Weights of a small transformer language model.
Size: MLP 960 GELU, vocabulary 4096, 8.21M parameters.
Architecture: LayerNorm before each block, no biases in attention or MLP.
Training: a variant of Muon for these matrices, 307M tokens, 9379 steps.
MLP neurons of a small language model. Each row is named by its layer, matrix (down: output weights) and neuron, and shows model dimensions 64-127. Each number is 200 + 20 x the weight over its row's rms, rounded and kept within 0 to 999.
After each neuron's rows, "fires before" lists the tokens most often just after its 100 highest values on Wikipedia text that the model never trained on.

L3.down116,172,212,202,222,209,210,174,172,201,193,197,190,195,235,178,180,187,164,181,216,187,170,214,188,185,221,193,191,239,193,214,228,179,198,199,201,174,207,231,217,193,169,199,214,212,178,204,226,187,183,192,199,195,224,206,197,180,228,243,205,176,208,224,225
fires before: " |", " ", " ("

L4.down137,206,189,195,172,230,186,219,232,248,221,170,188,186,208,210,209,190,203,178,216,226,219,160,189,163,191,198,203,206,216,245,196,222,192,196,192,173,239,221,221,215,212,197,220,181,201,201,178,196,211,235,185,210,181,222,196,179,182,200,206,224,172,179,193
fires before: "|", "-", "|---|---|---|---", "|---|---|---|---|---|\n", " the"

L2.down264,210,206,208,196,193,253,169,213,211,188,205,195,203,209,155,202,196,201,212,201,199,145,179,177,214,167,198,180,165,210,218,213,179,186,190,196,236,208,190,243,162,178,201,192,177,195,251,198,198,226,208,195,186,180,191,225,188,235,169,214,208,224,206,205
fires before: " ", "or", ",", "ours", " of"

L10.down580,202,203,208,221,209,201,206,202,228,173,203,179,177,237,215,199,167,215,174,187,228,203,210,204,215,210,215,196,168,198,179,189,216,212,207,206,196,134,205,223,180,189,182,184,184,206,195,186,198,224,188,179,231,153,205,176,205,188,192,223,211,207,241,198
fires before: "9", "0", "8", "6", "2", "1"

L6.down730,209,202,183,175,157,197,212,201,216,183,196,170,191,220,208,207,175,194,209,200,237,195,201,204,178,219,205,238,188,227,173,214,227,214,169,210,191,221,185,202,156,200,207,196,174,210,195,208,179,202,212,170,181,195,175,224,177,175,165,209,178,182,220,217
fires before: " ", " |", " .", "1", "2"

L10.down880,181,199,199,199,224,212,204,236,209,267,202,203,191,226,182,195,234,216,177,193,200,205,202,202,209,163,222,176,187,190,232,208,216,195,179,187,207,211,181,172,187,236,204,201,182,194,200,211,225,171,213,215,183,205,186,211,202,211,196,225,206,201,232,183
fires before: "6", "8", "2", "9", "7", "3"

L10.down594,172,240,181,171,194,216,223,179,203,218,173,217,222,166,157,207,175,200,189,204,224,211,203,171,211,215,193,222,219,197,208,194,205,199,163,206,203,216,209,185,212,177,200,245,196,189,184,176,196,201,220,215,149,214,195,200,214,205,195,188,195,205,218,195
fires before: " |", " ", ")\n", " /", " (", "\n"

L3.down923,201,144,226,166,203,178,205,227,205,189,163,203,189,202,206,197,232,173,198,205,242,206,190,205,161,187,168,212,173,211,224,192,193,183,208,153,229,217,201,224,187,210,207,206,200,230,215,223,206,182,155,181,202,219,210,161,204,193,225,206,199,198,231,198
fires before: "|", "-", " "

L4.down716,227,194,240,211,190,199,188,191,198,198,182,225,190,156,202,230,224,179,217,226,177,185,204,198,190,199,183,220,217,173,161,169,223,229,167,181,199,166,207,205,180,218,182,211,225,207,204,202,178,190,201,200,176,202,200,204,194,214,229,230,214,223,224,204
fires before: " ", " —", " .", " -", " –"

L8.down41,233,228,198,198,200,201,206,233,182,211,198,199,257,214,186,183,230,180,220,176,207,223,173,238,202,191,226,159,188,159,224,241,201,218,205,183,226,191,182,190,162,194,205,173,205,169,209,201,187,209,231,237,229,197,206,204,193,190,197,209,223,198,174,185
fires before: " ", "1", "2", ","

L8.down549,225,220,226,214,171,207,222,190,212,234,173,208,185,188,195,188,193,212,237,235,200,201,212,219,195,195,205,202,199,232,201,205,230,183,208,207,217,172,147,181,198,193,202,147,230,211,206,206,204,217,219,204,220,189,205,219,204,237,214,219,187,183,195,201
fires before: " |", " ", ","

L2.down212,205,178,192,198,205,181,228,191,168,180,231,194,248,213,181,178,204,190,206,198,201,139,194,199,188,209,193,234,182,211,210,211,197,212,210,197,202,211,215,186,199,215,210,223,233,194,207,170,209,201,205,194,189,196,166,213,231,190,193,155,210,177,175,225
fires before: "The", "==", "-", "===", "In"

L8.down214,173,185,194,212,237,196,195,226,194,215,174,196,184,179,207,218,200,184,165,204,207,201,187,180,179,212,177,193,212,213,207,190,234,215,186,171,209,254,187,199,176,214,203,185,207,209,216,153,217,189,191,190,200,192,170,196,179,205,217,210,233,182,218,190
fires before: "2", "9", "3", "0", "8", "1"

L9.down71,224,215,201,209,212,198,169,194,199,205,190,188,204,217,207,168,188,184,182,179,210,200,202,216,220,176,203,178,231,181,244,198,206,182,200,204,187,152,212,204,199,191,225,200,180,180,198,218,148,201,213,156,249,189,211,186,229,210,227,236,204,202,206,180
fires before: "5", "4", "6"

L10.down84,217,205,191,224,192,250,180,189,208,197,215,206,177,154,210,171,190,186,205,202,225,223,197,217,184,182,217,206,230,207,202,176,197,223,204,183,199,202,184,194,250,204,172,187,183,158,195,228,234,212,170,171,198,211,211,210,154,212,209,190,191,225,205,168
fires before: "2", "1", " ", "3", "9", "5"

L8.down315,199,201,202,198,214,186,217,201,187,182,189,218,193,207,215,202,205,229,184,230,178,190,206,185,201,192,187,226,204,204,173,169,197,204,211,184,238,207,188,187,188,175,161,200,196,201,161,231,203,190,171,204,207,196,192,219,203,247,158,191,183,209,200,189
fires before: "0", "9", "1", "5", "3", "4"

L9.down694,229,200,185,195,221,156,204,222,220,208,205,178,193,224,193,175,200,227,216,206,188,191,198,157,217,190,190,231,188,211,184,198,199,181,170,158,199,184,205,189,183,199,181,179,233,175,209,199,220,221,233,205,203,187,212,204,215,205,198,173,203,238,219,208
fires before: " by", " as", " in", ",", " to", "."

L9.down141,176,209,229,209,211,179,226,208,188,194,203,187,229,203,179,220,192,176,192,226,186,235,226,200,202,177,207,167,218,200,201,189,199,200,179,191,171,229,224,190,223,198,184,192,216,195,225,232,205,214,199,183,183,175,235,163,208,217,214,233,216,202,222,210
fires before: "4", "3", "5", "2"

L8.down897,199,234,171,206,209,224,239,232,202,200,222,195,204,215,177,208,194,183,190,205,240,186,163,196,221,205,208,193,219,193,180,169,208,199,197,218,163,226,181,217,165,206,210,196,177,214,176,206,187,215,197,196,218,191,154,230,201,202,191,198,201,187,210,227
fires before: "2", "1", "0", "8", "9", "7"

L8.down729,188,218,207,203,244,227,200,218,195,195,190,212,221,250,231,196,197,222,209,211,175,196,222,194,201,242,210,216,172,230,198,214,229,205,208,165,199,197,213,197,179,189,212,178,217,193,199,149,179,212,192,204,182,188,177,238,200,216,151,164,211,184,224,227
fires before: "==", "The", "===", "H", "In"

L2.down766,179,204,202,191,208,227,249,207,234,183,198,221,227,231,215,228,187,157,231,204,198,214,189,217,159,190,181,223,215,197,192,197,234,192,217,165,192,234,197,202,181,193,219,192,183,236,191,160,204,212,210,196,184,217,198,186,201,196,184,172,192,188,202,217
fires before: " the", "===", "|", "==", " his", "-"

L6.down100,210,196,193,229,188,200,231,225,234,205,205,185,225,187,183,187,195,225,209,212,207,169,193,220,214,191,208,248,221,188,220,194,204,214,211,216,218,199,178,169,178,238,207,184,243,186,177,189,226,165,184,221,224,266,246,204,222,234,174,203,188,189,184,200
fires before: " ", ",", "1", "2", "3"

L8.down637,209,180,183,176,199,217,178,187,172,163,192,190,187,195,187,243,226,211,198,214,201,232,194,185,225,179,166,238,239,188,184,214,216,201,214,167,225,176,175,224,218,201,208,174,212,232,217,155,208,212,190,200,180,191,197,202,189,186,222,185,226,214,176,174
fires before: " ", " G", "2", "3"

L4.down227,190,216,209,174,224,184,180,171,210,211,150,192,203,228,219,198,192,203,192,220,233,181,183,238,203,181,216,225,204,169,198,225,177,216,180,174,190,177,199,200,192,179,235,218,220,188,207,191,204,190,178,195,185,178,219,203,209,210,211,201,204,186,207,206
fires before: " ", " A", " |", " Q"

L4.down519,196,198,190,208,185,207,191,178,196,195,194,229,212,170,185,220,196,245,202,227,203,169,213,208,171,183,197,219,186,160,190,220,186,184,213,190,223,194,216,188,190,191,189,185,158,195,188,188,175,209,200,239,194,197,217,188,197,219,218,217,193,183,190,182
fires before: ":", " |", " –", "\n", "2"

L10.down756,197,209,181,201,230,198,233,182,193,186,179,221,204,245,209,247,213,197,206,227,214,214,207,212,202,213,203,178,204,213,215,188,222,190,193,187,193,204,237,196,202,211,242,210,202,236,194,202,196,219,189,216,218,162,174,213,233,148,214,188,205,207,168,218
fires before: " |", ".", "let"

L6.down674,204,185,229,196,207,212,191,165,185,193,175,159,199,192,200,220,237,212,189,201,208,224,193,195,237,201,203,187,235,191,217,204,211,191,187,206,224,211,173,198,219,209,197,189,236,194,224,219,226,161,220,221,168,200,158,235,179,161,209,211,230,199,193,219
fires before: " ", " |", "1", "4", "0"

L10.down622,186,203,185,179,176,222,189,230,202,201,214,211,195,193,223,219,192,166,207,177,208,215,193,185,186,212,181,194,206,211,209,159,208,228,204,236,246,215,206,186,210,222,218,177,220,163,208,195,223,183,207,207,223,213,209,197,204,183,249,215,210,219,217,201
fires before: " |", " ", ")", "1", "2"

L3.down732,166,209,198,206,207,230,177,216,196,220,203,182,211,180,221,185,232,240,213,188,190,211,180,212,187,202,178,229,213,212,227,191,194,211,184,170,225,192,199,247,204,189,183,233,201,208,179,167,199,181,192,181,167,206,188,185,224,201,173,203,245,191,213,182
fires before: "-", " "

L3.down647,195,197,177,200,230,185,203,204,195,169,216,218,205,193,188,195,209,196,162,226,203,199,187,197,211,173,229,222,185,205,223,175,177,213,210,200,188,207,229,215,196,214,179,201,207,195,168,154,183,216,185,162,185,207,177,197,218,212,223,223,200,205,196,200
fires before: " (", " –", " |", ";", " -", " |\n"

L4.down554,193,191,218,201,225,212,193,142,227,186,179,216,204,206,210,217,194,177,217,234,209,182,204,196,219,190,217,224,218,200,183,174,184,235,168,193,204,169,219,184,178,189,214,200,213,203,216,219,195,180,216,173,161,217,212,191,200,217,198,173,179,207,207,192
fires before: " ", " —", " A", " –", " -"

L8.down218,187,230,182,189,190,223,202,216,218,189,179,220,229,220,204,207,177,185,146,191,192,211,185,210,196,200,199,193,202,166,188,197,187,194,200,218,217,214,207,226,206,195,192,197,177,176,205,223,196,173,237,203,211,197,244,190,163,212,256,177,174,188,214,208
fires before: " |", "–", ");"

L10.down836,197,188,174,219,214,186,234,185,190,188,191,188,191,182,242,198,237,196,207,243,192,228,187,174,207,240,197,175,196,179,207,234,189,204,205,175,193,182,209,189,218,227,201,205,207,212,236,211,201,190,235,197,185,234,213,239,214,211,171,168,187,206,198,229
fires before: "2", "3", "4", "0", "5"

L2.down498,183,200,182,219,202,203,218,190,216,187,192,219,202,214,211,176,213,234,211,196,187,219,194,174,225,185,231,201,196,207,222,188,183,191,166,199,195,210,215,171,192,213,205,186,200,209,183,231,208,211,190,211,226,223,202,232,205,209,229,175,196,179,190,192
fires before: " |", " |\n", "ification", ")\n"

L3.down54,209,193,185,198,193,232,180,158,167,215,159,201,204,220,209,206,213,225,192,173,195,244,159,207,179,209,195,212,224,216,222,191,192,230,208,193,219,201,195,181,171,177,198,185,190,215,190,202,220,176,189,211,212,198,204,171,208,200,188,216,176,187,232,193
fires before: " |", "0", "9", "7"

L4.down305,204,208,205,200,187,193,203,181,227,206,216,204,177,204,181,231,217,211,200,211,203,200,199,219,174,187,211,229,229,200,179,179,170,242,184,208,184,189,207,219,182,198,210,208,196,204,213,186,193,163,220,175,181,228,217,209,187,201,207,161,177,214,208,180
fires before: " ", " —"

L4.down848,185,240,209,210,206,188,185,178,206,221,219,178,211,187,141,210,171,182,179,223,228,196,241,191,170,203,183,218,202,195,179,183,176,198,209,202,205,215,189,191,221,239,212,170,191,203,153,213,167,184,206,167,190,183,232,220,207,183,202,167,241,213,204,181
fires before: "1", "2", "3", "4", "6"

L3.down822,228,173,220,210,206,183,186,201,208,228,171,217,188,179,216,203,182,218,231,174,187,220,230,173,177,169,156,194,198,223,212,214,195,211,219,234,186,191,183,192,199,216,194,200,217,208,213,194,226,170,204,186,230,191,194,208,168,203,229,213,202,171,211,186
fires before: "|", "ing", " rat", "|---|---|---|---|\n"

L6.down828,186,191,204,217,194,195,191,187,220,206,193,183,198,213,203,198,204,212,181,171,187,214,189,174,216,228,203,202,178,202,180,218,230,214,164,221,200,175,193,197,233,191,216,240,232,170,202,236,176,246,198,220,200,175,191,224,178,186,210,166,160,241,189,189
fires before: "1", "2", "0", ",", " D"

L3.down767,199,208,182,196,198,200,187,192,189,182,236,204,237,227,221,170,241,219,210,170,183,214,190,192,246,173,191,236,199,228,218,196,210,222,192,191,183,179,165,180,194,215,217,209,207,199,199,178,199,223,172,165,171,196,199,185,192,174,204,218,194,213,217,179
fires before: "-", "2", "=", "S"

L9.down212,229,201,195,165,217,174,194,184,203,206,202,220,215,214,212,239,200,200,175,188,191,196,215,214,233,211,189,220,212,197,207,238,232,193,220,167,190,229,211,182,193,185,203,207,201,234,208,186,235,180,210,180,177,188,192,241,201,177,226,176,226,221,207,215
fires before: "3", " |", "0", "1", "2", "4"

L8.down121,229,201,188,215,182,207,203,210,202,216,202,172,212,224,224,200,172,208,243,209,158,186,178,195,187,203,207,161,211,201,207,220,224,173,215,219,195,222,206,182,198,211,226,220,167,169,194,223,200,186,241,227,171,156,193,179,228,226,170,206,232,178,227,180
fires before: "9", "8", "2", "0", "6", "7"

L10.down925,200,196,184,165,195,198,228,204,200,234,172,203,212,204,165,187,180,188,193,195,195,179,226,180,200,192,167,198,200,175,215,180,258,212,213,202,185,189,186,173,214,175,196,209,197,237,204,214,199,190,200,210,167,185,227,185,203,220,189,206,216,201,214,211
fires before: "1", "0", "2", "s", "ed"

L9.down650,197,174,194,202,155,210,173,214,177,164,204,191,144,214,181,190,206,228,163,198,213,222,195,210,219,161,215,231,187,190,194,192,189,181,214,191,191,194,203,205,200,183,164,209,173,235,188,169,172,186,194,215,183,207,199,220,180,200,201,206,175,210,219,206
fires before: "2", "1", "3", "9", "5", "v"

L10.down384,193,224,207,198,202,210,161,171,232,194,203,211,193,214,220,215,176,218,174,180,206,207,207,194,216,200,164,196,224,187,213,207,169,184,212,220,199,206,194,219,183,201,156,144,240,179,213,218,199,188,171,171,213,208,203,188,219,166,230,210,206,196,211,203
fires before: "1", "2", "4", "9"

L3.down505,197,211,192,183,205,194,197,209,239,188,148,216,260,193,227,191,229,225,188,163,205,211,159,211,229,203,181,190,262,213,200,208,164,205,170,182,215,173,208,177,223,234,203,239,210,204,190,191,191,195,187,217,183,213,203,222,216,230,202,221,208,212,203,168
fires before: "-", "=", "S", "==="

L8.down714,196,211,213,222,207,200,240,237,206,178,178,212,228,196,197,178,191,236,232,237,187,182,162,179,201,200,190,196,189,197,183,164,221,167,178,207,211,182,213,226,248,228,186,183,176,195,206,198,218,216,190,200,212,191,192,210,235,214,189,177,195,162,196,194
fires before: " |", "–", "s", "\n", ":"

L2.down94,209,201,187,213,207,181,178,224,188,237,194,229,200,184,206,201,199,206,181,203,199,219,245,227,218,147,202,224,218,178,184,227,211,241,185,205,225,209,194,202,144,209,251,192,197,229,232,219,209,202,210,215,259,196,225,184,200,197,172,206,174,205,197,214
fires before: ",", ".", " in", " of", " ", ".\n\n"

L3.down420,211,237,249,184,217,222,205,194,228,200,184,193,177,219,184,176,200,197,205,205,182,170,199,227,205,232,222,210,201,190,230,194,217,207,183,193,222,210,216,239,210,173,226,156,182,231,219,190,195,242,152,215,166,203,191,158,179,223,190,212,168,206,204,205
fires before: " ", ","

L10.down847,208,180,230,216,198,217,217,191,190,228,176,216,262,171,198,205,179,198,195,184,184,205,202,221,182,206,205,200,176,212,166,221,233,170,178,179,195,213,194,196,204,200,244,185,197,184,244,200,208,213,177,230,194,193,187,212,169,175,186,226,210,176,187,195
fires before: " ", " the", "7", "ador"

L2.down803,203,224,225,191,189,210,244,223,212,186,166,209,184,181,178,204,203,188,199,213,196,211,225,223,200,218,180,206,197,190,176,177,211,199,161,213,252,202,189,215,205,199,202,178,187,190,158,180,214,211,190,177,198,191,169,207,201,179,207,206,175,182,163,207
fires before: " ", " |", "ush", ":"

L2.down863,181,192,194,214,202,206,166,187,212,223,207,216,229,225,182,188,212,237,214,219,232,201,182,179,209,150,215,197,191,189,193,201,201,176,199,184,187,189,200,184,204,180,206,185,207,224,186,199,174,210,203,212,184,241,197,229,188,222,202,203,244,205,220,172
fires before: " ", " —", " ."

L6.down245,178,232,221,202,202,234,194,203,196,222,206,182,192,144,202,194,208,236,223,187,194,185,201,168,173,216,175,193,216,200,207,202,241,207,175,210,221,156,163,153,238,257,171,172,202,195,187,207,206,212,209,191,194,210,213,221,182,182,242,187,205,235,212,216
fires before: "1", "2"

L8.down15,201,182,170,237,203,224,221,186,220,191,209,194,205,204,201,183,193,197,183,197,212,177,182,183,208,217,181,199,194,206,188,226,206,201,155,224,198,211,182,183,219,214,205,213,166,214,212,186,164,153,229,201,201,177,206,213,202,218,182,195,199,210,199,200
fires before: "0", "2", "1", "4", "3", "5"

L3.down214,199,190,200,215,218,225,191,199,210,196,181,227,259,241,227,216,212,218,193,216,211,202,169,215,186,167,203,192,187,200,181,228,196,171,232,180,179,213,223,190,180,184,191,192,212,180,213,239,218,217,171,199,205,198,215,190,194,201,229,184,192,189,193,193
fires before: " |", " (", " ", " /", ":"

L9.down648,215,188,212,195,172,208,172,193,213,219,211,235,203,220,181,201,182,196,241,209,210,224,205,227,184,209,205,223,166,222,206,186,187,206,186,224,200,252,224,193,192,238,209,175,159,191,227,213,188,231,162,213,233,184,207,234,187,187,222,189,188,201,174,205
fires before: " |", ".", " |\n"

L3.down513,212,211,224,176,226,206,198,204,210,213,213,154,223,159,219,218,238,203,185,209,190,223,185,234,188,201,236,201,166,164,176,181,193,209,180,187,186,191,233,196,178,203,208,189,195,171,204,178,184,182,183,203,191,229,182,177,199,158,202,170,175,181,221,169
fires before: " ", " M"

L6.down174,195,187,220,201,224,185,193,183,203,233,194,203,253,192,199,186,181,206,216,174,183,220,217,216,218,208,210,201,181,167,165,192,204,185,179,168,189,244,219,208,189,182,224,183,214,212,172,178,196,220,203,257,196,194,175,187,198,220,203,175,196,207,203,190
fires before: " ", ",", " |\n"

L10.down895,186,237,180,208,224,206,208,214,186,196,181,184,188,232,192,190,203,190,198,208,209,180,177,190,216,180,209,223,183,220,210,207,229,160,225,176,213,202,224,232,222,196,200,217,217,205,216,199,193,183,222,210,198,190,223,191,215,188,179,235,146,187,224,188
fires before: "9", "0", "8"

L6.down883,203,175,187,184,233,230,212,198,159,223,228,214,186,199,206,209,205,209,206,214,145,193,205,202,202,218,178,179,197,186,206,200,185,207,203,224,198,195,209,217,222,189,171,198,206,176,245,230,207,196,199,174,178,185,186,201,169,182,189,197,215,166,176,182
fires before: "9", "0", "4", "8", "7", "5"

L8.down181,171,171,187,185,204,201,216,221,237,181,181,201,219,207,200,209,179,203,216,197,208,196,198,168,221,220,217,216,217,169,191,186,181,177,165,216,191,225,222,213,189,170,219,185,194,210,153,163,187,204,183,191,161,186,217,211,220,197,205,194,188,209,196,188
fires before: " ", "m", ",", ")\n"

L9.down263,200,214,189,228,231,218,189,182,188,210,209,227,198,189,220,195,182,167,190,190,226,193,212,202,191,195,189,201,170,189,195,194,204,188,192,209,197,245,194,225,208,213,226,200,156,229,188,217,204,196,181,211,196,198,183,198,212,184,205,191,181,186,190,208
fires before: " |", ".", "us", "′", "5", "0"

L10.down933,184,214,178,202,194,214,228,202,212,201,201,168,186,256,209,182,218,203,178,215,214,257,206,200,198,197,191,217,173,201,205,220,180,218,216,170,204,234,203,218,208,219,198,231,205,216,200,149,198,207,166,208,200,211,204,179,223,226,201,206,180,201,231,192
fires before: "0", "1", "riter", "rit", "2"

L4.down241,216,222,209,208,206,213,194,193,220,223,182,187,169,226,174,153,154,234,210,212,169,196,245,212,215,213,183,194,185,216,224,184,167,192,203,193,231,201,209,211,197,194,210,204,166,212,229,188,173,246,169,196,192,196,193,197,205,167,198,236,179,209,199,237
fires before: " ", " of", "t", " list"

L3.down287,199,222,190,206,210,181,223,202,183,208,179,192,167,193,186,156,190,241,156,218,227,226,188,198,201,208,206,244,184,192,211,178,191,220,175,188,218,178,176,185,175,220,212,166,199,230,217,215,185,218,194,204,212,209,217,194,186,215,181,213,200,183,152,192
fires before: "9", "0", "8", "5", "7", "4"

L8.down861,213,187,181,215,202,217,196,185,178,184,221,205,181,191,209,191,152,177,213,201,174,208,174,229,187,196,185,201,209,212,204,187,166,222,177,194,193,235,221,166,179,178,216,144,199,197,210,206,199,229,194,193,207,224,177,208,166,197,235,165,238,159,244,198
fires before: " |", "0", "1", " |\n", "."

L10.down467,198,205,210,172,184,246,188,221,157,205,180,220,201,217,198,216,200,189,186,231,190,190,204,177,218,199,234,219,209,210,206,190,173,219,169,209,214,139,180,172,250,243,212,200,206,205,192,228,179,190,228,171,206,207,217,181,199,188,190,206,234,217,190,214
fires before: "9", "1", "0", "8", "2"

L8.down519,194,214,223,183,195,185,204,205,230,218,168,171,186,232,201,192,173,255,159,176,206,197,215,163,184,207,175,155,221,180,234,171,185,187,198,185,226,179,218,179,182,140,216,194,193,229,175,207,184,172,206,232,186,201,206,187,206,203,192,231,197,194,216,173
fires before: "-", "4", " the", "3"

L8.down409,161,206,204,196,230,200,224,185,221,201,175,162,189,225,229,227,189,203,168,211,198,194,226,207,186,171,216,221,204,177,195,199,212,173,200,233,220,205,198,181,176,190,180,186,211,222,198,201,187,209,191,185,230,192,231,224,165,251,190,210,206,190,195,183
fires before: "0", "%", "3", "9"

L4.down243,221,187,216,193,247,171,195,193,188,187,221,184,179,219,198,226,160,191,213,192,221,197,218,217,184,209,185,191,176,233,192,208,229,215,220,214,200,196,214,183,185,194,189,222,233,196,220,184,174,198,233,196,186,215,197,175,150,209,225,194,177,216,208,182
fires before: "|", "|---|---|---|---|---|\n", "|---|---|---|---", "|---|---|---|---|\n", " |", "|---|---|\n"

L10.down205,203,179,205,183,215,210,220,235,199,201,191,216,194,220,169,210,182,187,205,201,204,246,210,210,171,171,200,233,216,245,187,185,218,187,197,209,184,198,204,175,189,192,224,184,169,225,182,214,160,198,225,206,181,227,217,173,188,196,220,185,195,170,212,200
fires before: "1", "9", "0", "2", "8"

L4.down767,197,233,228,253,184,208,223,158,164,204,185,179,208,163,172,210,178,199,213,204,198,214,226,209,221,165,176,202,217,193,164,207,173,204,197,194,214,195,186,209,155,193,165,203,216,217,186,197,218,160,181,249,182,202,175,240,203,193,228,206,209,203,219,165
fires before: "-", "|", " "

L8.down627,208,188,207,245,193,201,176,178,232,214,221,240,193,205,194,220,198,189,173,204,211,193,208,211,180,156,204,180,200,215,193,169,211,214,171,191,199,222,201,189,204,204,197,202,196,191,212,193,182,211,188,218,219,214,187,185,204,178,223,169,218,201,193,225
fires before: " |", "8", "6", "1", "4", "|"

L4.down747,188,228,193,226,170,203,201,208,196,205,194,194,167,177,234,225,234,217,180,209,188,224,210,232,182,193,182,219,187,217,192,205,185,217,214,192,199,224,195,220,210,198,233,213,197,230,189,136,229,192,188,183,174,205,216,209,209,223,186,182,196,177,209,210
fires before: "-"

L8.down496,216,207,176,215,201,150,180,180,193,172,208,188,217,226,215,186,168,186,203,218,199,209,223,209,177,179,207,202,203,197,192,159,176,201,193,185,190,209,234,208,227,178,232,233,172,164,237,198,183,171,214,208,223,186,204,214,218,206,197,208,195,203,227,200
fires before: "8", "5", "6", "9", "4"

L10.down680,195,217,208,214,195,195,200,196,198,204,182,208,241,194,244,200,188,203,189,218,207,207,158,186,182,227,191,197,229,180,203,181,199,212,204,179,166,211,242,192,198,225,238,204,192,174,181,193,210,189,142,247,208,196,202,204,192,200,159,198,232,221,225,212
fires before: " ", "1", "2"

L6.down347,178,215,183,211,217,171,200,168,173,180,228,208,162,177,159,210,235,185,208,207,245,188,166,200,226,226,190,248,206,201,225,222,198,190,172,175,212,225,214,196,182,216,190,212,182,172,192,195,215,230,221,207,179,193,210,206,226,195,220,203,199,179,191,195
fires before: " |", "),", " (", ")", ").", " –"

L10.down135,203,190,206,204,204,218,218,234,191,207,216,162,206,163,212,221,202,214,230,177,219,220,220,183,211,184,178,208,207,204,180,184,216,193,201,162,185,220,248,209,213,173,208,182,190,197,175,169,232,187,219,206,184,223,193,230,164,178,201,191,177,233,185,202
fires before: "-", "|", "ance", "ren"

L6.down391,218,191,167,197,201,195,199,203,179,249,209,190,178,228,190,171,201,186,217,179,171,204,208,199,202,185,164,176,196,189,208,214,215,218,183,227,194,192,164,208,205,215,223,179,212,190,186,219,222,183,194,210,172,213,190,217,175,166,197,177,219,181,186,192
fires before: "0", "9", "3"

L8.down100,201,208,208,188,191,214,196,216,182,218,171,194,201,217,197,179,193,193,188,193,235,211,190,180,192,218,175,215,196,176,221,203,193,191,214,194,170,247,204,213,182,177,195,211,229,212,202,240,191,201,235,194,220,177,227,203,211,214,192,201,166,191,239,198
fires before: "0", "6", "4", "9", "8", "1"